Part of a small language model's weights: 6604 steps.
MLP neurons of a small language model. Each row is named by its layer, matrix (gate and up: input weights) and neuron, and shows model dimensions 224-319. Each number is 128 + 24 x the weight over its row's rms, rounded and kept within 0 to 255. Numbers have three digits each. A neuron's up and down rows have the sign that makes its largest values positive.
Before each neuron's rows is what it responds to, as a language model described it from the Wikipedia text at the highest values.

Commas in running prose and lists, most strongly after a complete clause before and, but, including, or a participle, e.g. "film, stating".
L3.gate552:130104120187145079111142161114134127108120098138092152131113134083087142135123108133099131111145129131137157154122069137111111080110112121129133097109108105091131170136131144116127154163142100156147106149138104141136154108130101107137151087144163115155112132106091133161132192170121154104
L3.up552:116148119089086129110098094121128130124160160120140119117150127149140128144169148126163151167089122103133108124123146142101103173069128134114098110107128140159134128125139116136168131100097143121153159104182151114132102096145140140116116160126155150121128086105146148100132107111143093191

Connectives such as and, by, to, from, with that introduce the second entity of a comparison or relation, e.g. compared to, differs from, a paper by.
L6.gate1531:107133108121095127124098104120126145152109120152168119119133096084116148071127134114131146118171115162135091146128139130132137142183143122113127105096135125080113149101145107072143113135118141109152159081146134127088149144134079111119129138100152126155137114154124171143119099139117122128
L6.up1531:170098120140094104124125112094096136128121155121130095149169144136091141130099162115106103140176060183134089134134137124147112120202130122199136116123116113134123158110147123080139110135133102101130196108090139145098153099118111148137116117092147137167067149120118108099149140061121105104

Commas, and, or to linking modifiers that share one noun, e.g. national and state averages, North, East and West; also table-cell separators.
L6.gate1349:140139156125138108128160150119094138145103118120094135096141106142072105129102105142129139108110102165126144103143090084143145146117155139093101117115150094158127110140164164155125103112146122095096134115144129118126149104142119080140147131119167190123163129123124115159115126158171117100
L6.up1349:144174125142099126130094154123098145082134118136107107104113098105093153135160145173128109051124123121144123091161133117144131125141114111120131168116128112099104103123143129155149142140063143120115129123139144092119134110090128143112159177138090122128111141093154102139089170136129126106

Closing parentheses, closing quotes and commas that end an appositive or aside, such as Gudev, or (Republican), and pronouns opening a reported clause, such as says he.
L5.gate497:101146123123151119113121123137111156130122144132137074165150120105082118084141146129134156156171123141130134139139087112160134124149134129124161111159117145124135131110127106105151139093159121165175131173124154107060138126113166122105137137128110139149106121150131145125133164114133100090
L5.up497:144100146082125108143137127111127087152100123146108149153102133110086142096129131125140141157145147181140155128097165148145129137128148119118128206117179098121107095120133101134148168137124129162179119112161109124101097136121138108123100173132112111159094166132120191126142069147166122129

Commas and "and" right after a completed clause or noun phrase, where the sentence continues, often in critics' review sentences (e.g. "called it a good value, describing", "original", and praised").
L5.gate1657:169164166124150113147128126158064104142112160139124112104137130134108106110153151175090183124074149118165092141136082115119106137152120114127157141078095134174153147098129118132138113130145131142135113140125121170137094166172102149134175087135123096140120150128134111102113139161127146134
L5.up1657:182135142130129144134121132109065104135074112142135139090102113107099079080141147133154130119144136135149125119122115127113116202165088112151135124093126102146130161089113132133116103159174122095188161125135105134138108162130142132137123173137131104146130128141108116100104120108146171112

Fires on "and"/"or"/"&" joining two adjectives before a shared noun, as in native and Chinese, eastern and central, military or paramilitary; also "New" in names like New Zealand and mid-name word pieces.
L3.gate528:122145151159139125150119148154128114119147128124073125129185170113119134125152163132141109135127129135123137072112126153144174136149107114135140161104095109170141116136152136129128150135115146151177141164146143120156136116122130146162123140075126154120135133136106138088105173120145141073
L3.up528:145165156140118141127121130126112114122123130133095099103117098146129137132155071118146112154114105139118167070121105091097121122105126153138104111145116117146155139102170111118184131140113118145115128122127113154117137136123117116123122141136110137148123124150103139075100087085152172135

Closing brackets or quotes ending a parenthetical note after a name or title, usually in table cells or lists, as in (incumbent), (The Scar), (3).
L6.gate132:140158150122120111123111132113121112108120173125066143181151142116133118137116137105140119161129156150142139111158116134124094150111120119130139114156143143114096135132127129125154116105175085103184155138124113168140109101162112137136133113118097150097141156121139140153143141122137113132
L6.up132:107118116133098144092122182104125160130121144131136156125161171151110192100131097134101133144091145105126132142141126140100118135150125114176085130144138153094122120115128126164127131103175152142157128161137127121082110110112123142169136140159140137110110126090115137109148140109126115115

Commas and closing parentheses that end an inserted or trailing phrase mid-sentence, as in "on average," "leave of absence)" "in the district,".
L3.gate2041:125153113124125131092149175133132104159090112114128161160145140115172151107131182133103140142091147132134123106117177101148106110174129154119152135108139168151114101121151142150136107111099135086082131145153131087153139144096158092131126132162135149121136168139130141082161131121117116124
L3.up2041:095129099124085154128139157117121086127100065087111155128142114138135144124100121122100149129072165105143164092153160142142107134159158169149140126094149138142118114115112128123114112088166125055148121108146135128131128133123147116122125130161102155151157162128159124138137170137112123131

Connecting tokens inside a paired or compound phrase right after its first half, e.g. "rock-and", "middle to", "human–computer", "Bosnia and".
L5.gate1753:147144155189106135192132139121100118145167158131097132165102072148109088068166133123104102120071132066157177116126136136137125124150150145094102135141157114136128133125131134094115098098149131117170165143116156110140147102128104141156109155129150125143112089136127134104119139095104123114
L5.up1753:123147123116092098172173098150099086133093115133122106138129143101121153150136126163087095138112143082115158146137137134151127151129122136147118129099129118114151145133156123153109091123128107108174150184107150132156159124136152114116112063118127158147109155142121126143154173103131131119